Part of a small language model's weights.
Training: a variant of Muon for these matrices, 621M tokens, 4735 steps.
MLP neurons of a small language model. Each row is named by its layer, matrix (up: input weights; down: output weights) and neuron, and shows model dimensions 32-287. Each number is 500 + 40 x the weight over its row's rms, rounded and kept within 0 to 999. Numbers have three digits each.
After each neuron's rows, "fires after" lists the tokens most often just before its 100 highest values on Wikipedia text that the model never trained on. A number after a token or word is its count.

L3.up1715:547559519495461440533464395543495503561508439478539349518564460440544441450546521489515458536551514549511517505491464459481533477552507451503460518494534444502537494565560541466515523517455467522447490445507493530515490512476587490510550496457499478415478526513494469475478485565488512591506491515442503503530524498481492482480459502523481478559494459549473509530413496374448495457450556477538534467447459445495491511494491518526488523460476478518466493477479527514543453563484469473443487534524455515512444422484520509510548482501517460546560472474529455512465494504513422476525586456516633493542423455497502528516462530501432474480475569555452525508485484510435441574516490534522502474516447449492449499534503496529483514478508513523547500491480545531487470486522526
L3.down1715:465510495454471515408541498518453427543505534543488544511520571530529541520512432480519418516533492510453457528475495472477483524487513560538491437583470463589553450437512457486513497403508451532514491520521487546408571463457567513435471607547496560466498529556476515490537584462530479499475477548525517471468477479510526504468526507548530528484499548485485487420503377519510483493523444506510505492502517476458513541488524547489383438510504519579482523464415522567461533504502451496572552474472480557572474483532556606551431484486554568515471482529479499510520520516561506488469440532563574475435493530523508499507510552479474526488475429485516483466454532536509443561479501449498543428494414453552460544475526496486548500458577466485530455449482523530512495511516455
fires after: " l" 15, " al" 15, " Bel" 8, " em" 7, " L" 6, "ian" 4

L3.up470:567402506423475471491533547457537514490510524454503490477495531506537495446504517514422574444467426539548452429481528485529468550437467495485477565559559538527518451537527457435555512490513496522511512509553541497481456493429560486473541493493471527548493489492525488511526514493513535449564597543522620478511468504534542465380523542485532423488461455467487465512497552516495531449489512526579544461494553541522460432433493503520482454564461457533513533469537520488545477502441534516495568473476459529499439487540443453493512486498429428468515574531513541536529516549491478435487525496532547457531480394606492500506462549484533469467489512425496509398500546488521500503515458540559537420547495492430494535487528548482498567473514496568487482556482433528567446484496563
L3.down470:444535519499480485510563556500540476466508561491496543500462467455454445529511496574514468486509529504461442491514542486442492503443434393487547523485440469460494488500447496503497537488488467458496500548547395503450569472502507495462519579476410544484509516503513527470518587546476495413506501499575536529456498494572513454543547538456474512475501486471560471427513471479476502535374585490559473510491521517500531451509548505541428495512466508553526588492445516547494433500521443494500544524539510548500443458492600480509457490487538518502497346543427456539569497484515492527523468497531441513594522482461586499526559547550551487525503513501603512561494554532516459454483553527465509478486518542500415550521475480471521481454505526406470483501528448461574443469497427
fires after: " H" 15, " h" 13, " sh" 12, "h" 9, " to" 5, " sp" 5

L3.up1275:494410509514575501531529492495482435480453568493550504504489505518509489574503491548437525514567470514542573456481562477495517535497483532592525446450523507513552489506565504457481492489531488532525513469542517442502565487592522524437478511518530477578579455447525540502429500496471396530465460471532484488480515551512496510545428465597525467523556487524485480542475502537490508504527488591446500469488475534467428511498482434480529458514525519567475495485511411497542547507468465527507489420478430510515531560542511587497447479451453474532495551415527472466506483505419506536423555430504550588469516504439463515455501454495508534595566494463526479553439505477485575427514532527461526585473485474501498509408440529474543467528516447568530493528516501550472533459521552
L3.down1275:472517506451422519476460472485472558543452543501559485431492517499444556475493484546513447567534498506481479472496460525446451477481539477458512535487494518459482499482577500513500518466561526507430471464540501469484478496464538480487517473420414513487467486526473488584550526485534482382586449491445494552562422503523479527558562502472545563497491455471523552508510528501505426569512494502612512403493513527429510453529570547513544546545475484448582506445515454506446508453515449498485486435519517481545511465461540435492494549480569471490548488479467524573497466572450540437448453498419380502460466536489576543535581522511502536493543490550478530554508461499443504595473516489498480527516470513416503524501513484499566510441524498524460414460531466510447480584527546
fires after: " S" 12, "s" 12, "l" 10, " H" 8, " un" 8, " Gl" 4

L3.up715:492462514460494504458484531515569528510567541445482464532499478555454514429536421473527470516531477521503547543448532492570490403491476531504527531564460526550452469423498538505453522449428503479491520497469473542547527573495470446525505523534520554467521465474451486485551496555462491434528459471484489501410532467508486531528518455476487492514469434518500462542486394506451514497461505468507501503566550467519487509508520498465498523453538438446575497503498481556501459541509516501419435566531524513464500560516469426489526493480525524526503515450506517513512513517526458532540416510484449558547441587403450525452497451545503521536455541423553482522485493500457542506527536493590428483503551487536495478488449511501567459497453483504505510541472510616441470454459485
L3.down715:540493533488512535590490543586488522415459535483418526500536522543500488442389524603500549476460387466495470493492492547510479473585501531464502486482480428431519523542520499535578517583601507554459428450527567561469467484490522557445478540540479493478569486534502469527451554456460500473492534443507506517556477487476569476430573493550507444468486522515522479517492476488525482504506509428516474488484453545501495449531552435529465509560476549504480585533493463422497628435499483517544520537527537468549465498495558463522534511470480490493481530439547455512459571431513552541542482465465459551472494506445546480556509436481499483498548493553577471471498466449493479489503475462536449544450538541517461494503445528540531489529499493527465543493522568542419493480552486
fires after: "\n" 28, " place" 8, " is" 6, "f" 4, "um" 4, "iter" 4

L3.up1674:488515466501560476553456488455469427540550474528471494492488438592529516513531519507560515529441496488549516538489500454499506447528471527466417473577503519472497531501430465490507505563550504479455508521545526583404566547419449475509544577476568511550548582508489442475481570405441482510532560502474499427484433457486472504535532521462525565462505507455462562436515521492519489488440484487441530502582517475465510448510501540483482518539534497518451459442615468513488532497495500583423484425524478484471561519472452460582483461486533503526500489490583490480523539477469412411624494494449546558530488482469478498539421440495545563503500516469439536501477449473446555553435481520449508544497431538528382471493438527504565489565475478459465478547548490523414450462526459
L3.down1674:521465456504530508523454508507496483521476525539500489408547485484446459450519547495535496481496473479542507487545533540494489521483480557501562436457477461561491527518508514505521473556496473549424527576558455548593497410543592518516478469528490425529483521555550566544520507577456495484503510529537527527537547462597456501489469529535455406576463484510544500490519472459533542475498478530522468528502498508499497498526457585499510503538442527514480471438539570424487490487580521573583480457465497545471451445561503527488516599491562535465485533512491531510497479556480518464518499462529484492435503572515490430477580513442572474560473456570466526545478493514540481525363534527481472500543471514549479564441512450507512446532567460500486507490486492464461467519540589
fires after: "in" 25, " n" 8, "r" 8, "w" 7, "n" 6

L3.up1427:555517584520532521454527457445579454543450485466450406436467402478464535512480432479442474541503466494542537460520542510522506463505468506469505532565509483512500470476569535455507533515562497460480573521505491566491483499467556567511500471454531473502449534544535535560426493478477484516503577502447518440482505453512502477520505549473560525526453534535524469550553507531423478541483476471561512557588461478485482499397400463492494401456527467430531532518512468514470548452525571474547459457547574468513554462511527496493559597542461478477539501416473536483490474516465560539461503563469512503564475562471477411595421549498398431562513535502461480516497572561398456478445512527564441531516542529449481515453473481489492584539506494523518500486544524515517468497492500
L3.down1427:456479504515426488533504526495491540584569493481464534428523525498529556503471458454545490481545523497616536487519474469478524437521581437526511530513465506564484513544561504559517491459435559489521439509505518592507510567432496523455469550458567530579542501482515487400511484519467493490518503520598469400469544495441503551433443469490450542613475524510536455477517478525466532498517589471549504480505503509500450516529465495517440447488568525537514486503471508477502629466468450495569498548486516429510491522437453547509570545540532518495525470477388519490553503503574470498565510597464540541526489537492420557563502466436512397463494529460527508554496469518511529463557534490572561441571447506506477526487540508488431625492528557481489475548463480413440536518579449
fires after: " l" 17, " m" 10, " L" 10, " un" 9, " pro" 6

L3.up362:502484519513508506520469497513548502478512562442527485462463520500431517460527512499513485502460518497446487553503466500473519560509444550532465468564485545555561510494466478555471495535496536578564560448548465521450524549524444463496517464513535434474566537499532461501587548487515532560507547528489517504473586484374538516476495523516520480522503559511466535453527439506482476612407575473448538542416487449505550554412517541473383516525507457492464568499476471449535521515444493476533498463537532545513485543519498526462421497514550449479489620492520475546529470523504464477516498478448484479534434516499583522517510496488522507467555554487475527475593411413481502455474407563532437539528407515550522574561531440502561520522510497465455483584516543587474449543524553
L3.down362:536470504518483519467580451526439516511482546526480427442529502497479549523383484487491529447540507459495540491498482537536513588461477510438502478377509521461482543560540493535553529493600400531523460499536539501482499494530529496528421510530537505536468482471525479473478545530538550511492503440467458517457474512562448505523490458526524460509532512553469532480494521465532501452501427491516448536532514521530476497507507526463495463464484495481468496505487518503439477524530519600474477501449519531506478521522507533474481495428486462484496551450545515558517435512546496535510491498538521615520511511481484500435603557513459532493506590519500557566491490487522505604581573457593521478566574536493539455471493487432513500455463478498484532470513522444471619398467499
fires after: "at" 16, "w" 13, "r" 9, "ot" 9, "le" 8, "or" 5

L3.up1309:547444452439494531456491510478551475559549549554482419428425533423456471525525562461518527472476480506478563489533432488558527456434454465481536498497412502447495519555536511485474450514493472542477469564546507506501540480513449526493459458519513492487519429464521396468463517510564509593555558546534460560569433442425428488520525471477502554508497479449491457535494516427526400554561523491453497502535529434581474485388510515538457403455530511461521570403516525567522479475527506477505543560476445494528580478569491521425456456480473424534451511498475485563515453493460516551517518483478500460497481492443482472466553533466481548532504494546476535498583543512507526449452444484512491522472466537466500460522532541488505496493488537563505506486479616491479475537453530
L3.down1309:533461524459478494529527464497451454505410514469484539512433469504489469567534423498462515548567516547529470472499517486524479557574504494501531469459563525467525481564470481519471432452504517479528485510507522511495515502478522506502501584476519498561467549528568597449499421519452479554475465553513486444578538576509491449521497535523533482434467495444374482450481475518437501522438513531519499490480505531570531489458463469430457521479556473522532439508494587509465530448509539485500574552458539465501466526506518526519468506507529522543505437466508494511471495486449474449547495478587510504511521457541486493487571496535511490474489450522518463474535529449490543467480545490549424538516494558532465575526482481495459459500485537444486427525446470496494540553484479
fires after: " T" 14, "re" 13, "or" 12, " t" 9, "er" 7

L3.up1242:519494429478509557481477448518463470527480501463491495508553575475526479477458474487478505499509479544509459431574468442507465489415422450505600530507519491530542525511562517476515500520517500485479503507482544526507492510489487446601424474504479471552530539544463492499540501462530515537502509446411467477494482565487526474483503545478502486514489550453443483517557503436528477461514533551465518515492485495542473439465483431488477548439485497518426533583559479456506520532455487473460531494476521456450518423502420445436509515548459531530507579500527523458538424553550497560471552427521532487484534462553496437498462471472446465475602512560412509551571475466511512515540538468448415501554482502496583452471491401471485523535407524490529486529481440462388525549476542
L3.down1242:498474590441510526482491533483504560480528456499526481533434548594519503490491401520506451456490510493560525574432460568413502526551555474564433509466443462532488534484454427550591480535506514496471467482471501534452488523534531477434518559457568505543478482464524483489547449529460488522535403480561456490390534473503500460508604447488469490508584525540518496519506471520537543488527517542541500510513446476542502441513557537534448489535500540501529465539521521546480510478509543524503433515568517547536557570483502564520554571481610483469475515471521500530440493456560531461477493519520492528481522531417493444484504457495559555499499507500485549453498555508491534500457550537420481518549446500500483528494527499476538444492492467570431506469571502508576492495485451
fires after: " United" 25, " U" 12, "A" 6, " A" 6, "l" 5

L3.up184:449544470504501504487484498530444492461445503441571530530494558517597507500479480552498568496507530473500539487432475489469470503502504511496477503441423553425541538534458528535506521551487442455531496468478578449478530519524486412440564514538528552465489545519480458514443481495519485488462461475497468501472500542424523465492489468429521592476519530491484484464503490523446468440509522518533473477445509502524504513523515561527488498510421585472454504525572535497494519474484528580537496470506481427491508490540495524501480554514424534528485479462587519495527565461543475448539528522469489502457497525493540559565464435569522549510554485461483515545452478478427438450533442404575549471520508495507565540490582451472466526560441446507476520458492411586527514490557560
L3.down184:484503521551514505479456467473486520531443511475495483483494518485497497435463549450548518498493447521499469477482493534554527565500511485529465520471608523532493498535519487436570462474515528448494544472518520465566507511483543449490504512477478490461527542472550552545527491552535463587501455534544496518562573549459508464455438519554554457497428501471504499518487477508478451515535438539497541578537462474469524540540459465429495526521501467496447488523592454500547518455454512531534445482554433534436465514461497542484486478571511457443525496480457503514448496454541530509537577479509548546489496487573417605479495426541503478550448547488453537494457390509601452517487547463488530427438503486525508533457445448456522517506459455459533466464494453507491507519544524
fires after: " Br" 20, "\n" 18, "r" 9, "i" 7, "bor" 4

L3.up86:559557500533513510488483439473525525589491518463516510545483494552572486389533503467530575578563472477508503479540464542478523530514517504481469477499536469501489535528530515475485519465488486492528477493532497526497535489488466410538482514489570492505553481492480436506525479522514544512518549460517501529485528513443525553469493523455445508501515480438394545516433552507479451461529642516537495525483501462536481561470566397530480535479470523499447501551504543469478503519503532508424501528480556523508405505585451444511516484496476532560453528487473481449390515491456413482464497508449466522518560533505503494410485496482485535497537535532419453448518496571499519476564454518520505567454463495554543471492450419464426474497509490468503527420483481516479549497474465
L3.down86:525540544529465444463568531592502481457525494546419462491526503509423468445492550493479504470564445498508513563471527454452508582554537464546533540495476476483511458499541509545499512492555533511496459438478525519476461501510469468481457535493488485487515451486554512531459476510486477514507392520529480441509515529497456528502518503479506456457567474522548540468409507475470491604535469483545498485500492433537504504559579432478488560566469580531476447550522462477442542481496569501508535525485602500523429521473481466499483490465526521474520550524454477494576513557510480451570465503507525514457534408584514457468430506477473473475487537547503509536524621564497501503518535542479460493505486504467532520428544468492547452459505525437480543462491532395562551455487514
fires after: "\n" 35, " Her" 6, "iter" 6, " due" 5

L3.up1219:448437560495547470477496491482523481529486521466554583504532615437519575461483547504596502506489513468488501478569563499484465525495416495544487563493562495483483519493537468458519469528546473495535516560497491521543496411515569462577462513498474445475529572518400539525566512525505467524481546563516432512509474516530488522456523537550453530480547510579543507434571492487491548453492531569576612489490487495507560535502493481493463544421493545446450546552451443501507521405554482454449479519401520498545500566505481488482455479504437530466479508529482474466541517499469445519480523527484476551420482517486475477401444473530468537449458430531447510563416474412467596571486509538506429456487506468526466474491477530522481502493484492551493528573537515546559494479529488
L3.down1219:483558441448451498465465421443519471536497516546527532548515454461470539516557498555526530519516490492435466483436466491511501505503484509513493465474464433487527506444520448536420491510493494570467538530519515487531481442548447553474502538491389567463461515514434454523532495473476541515538434440515525467464461399443452460540449495480482445539398504508524468506523531474521487476474605569543524463500446479495491461499596481496471426531538534509487487450545570503470412480489490449541530453543474561457512440517513525448498478541503495454441479607451487516494516480433555434424492504553444509536536503462551495457516519473468502406539463493520489488530486488456517489463472456440552566483487453520447503543508542491484509523487536497500478563478543483387508461519513
fires after: " H" 13, " R" 10, "h" 8, " At" 7, " Bel" 6, " I" 6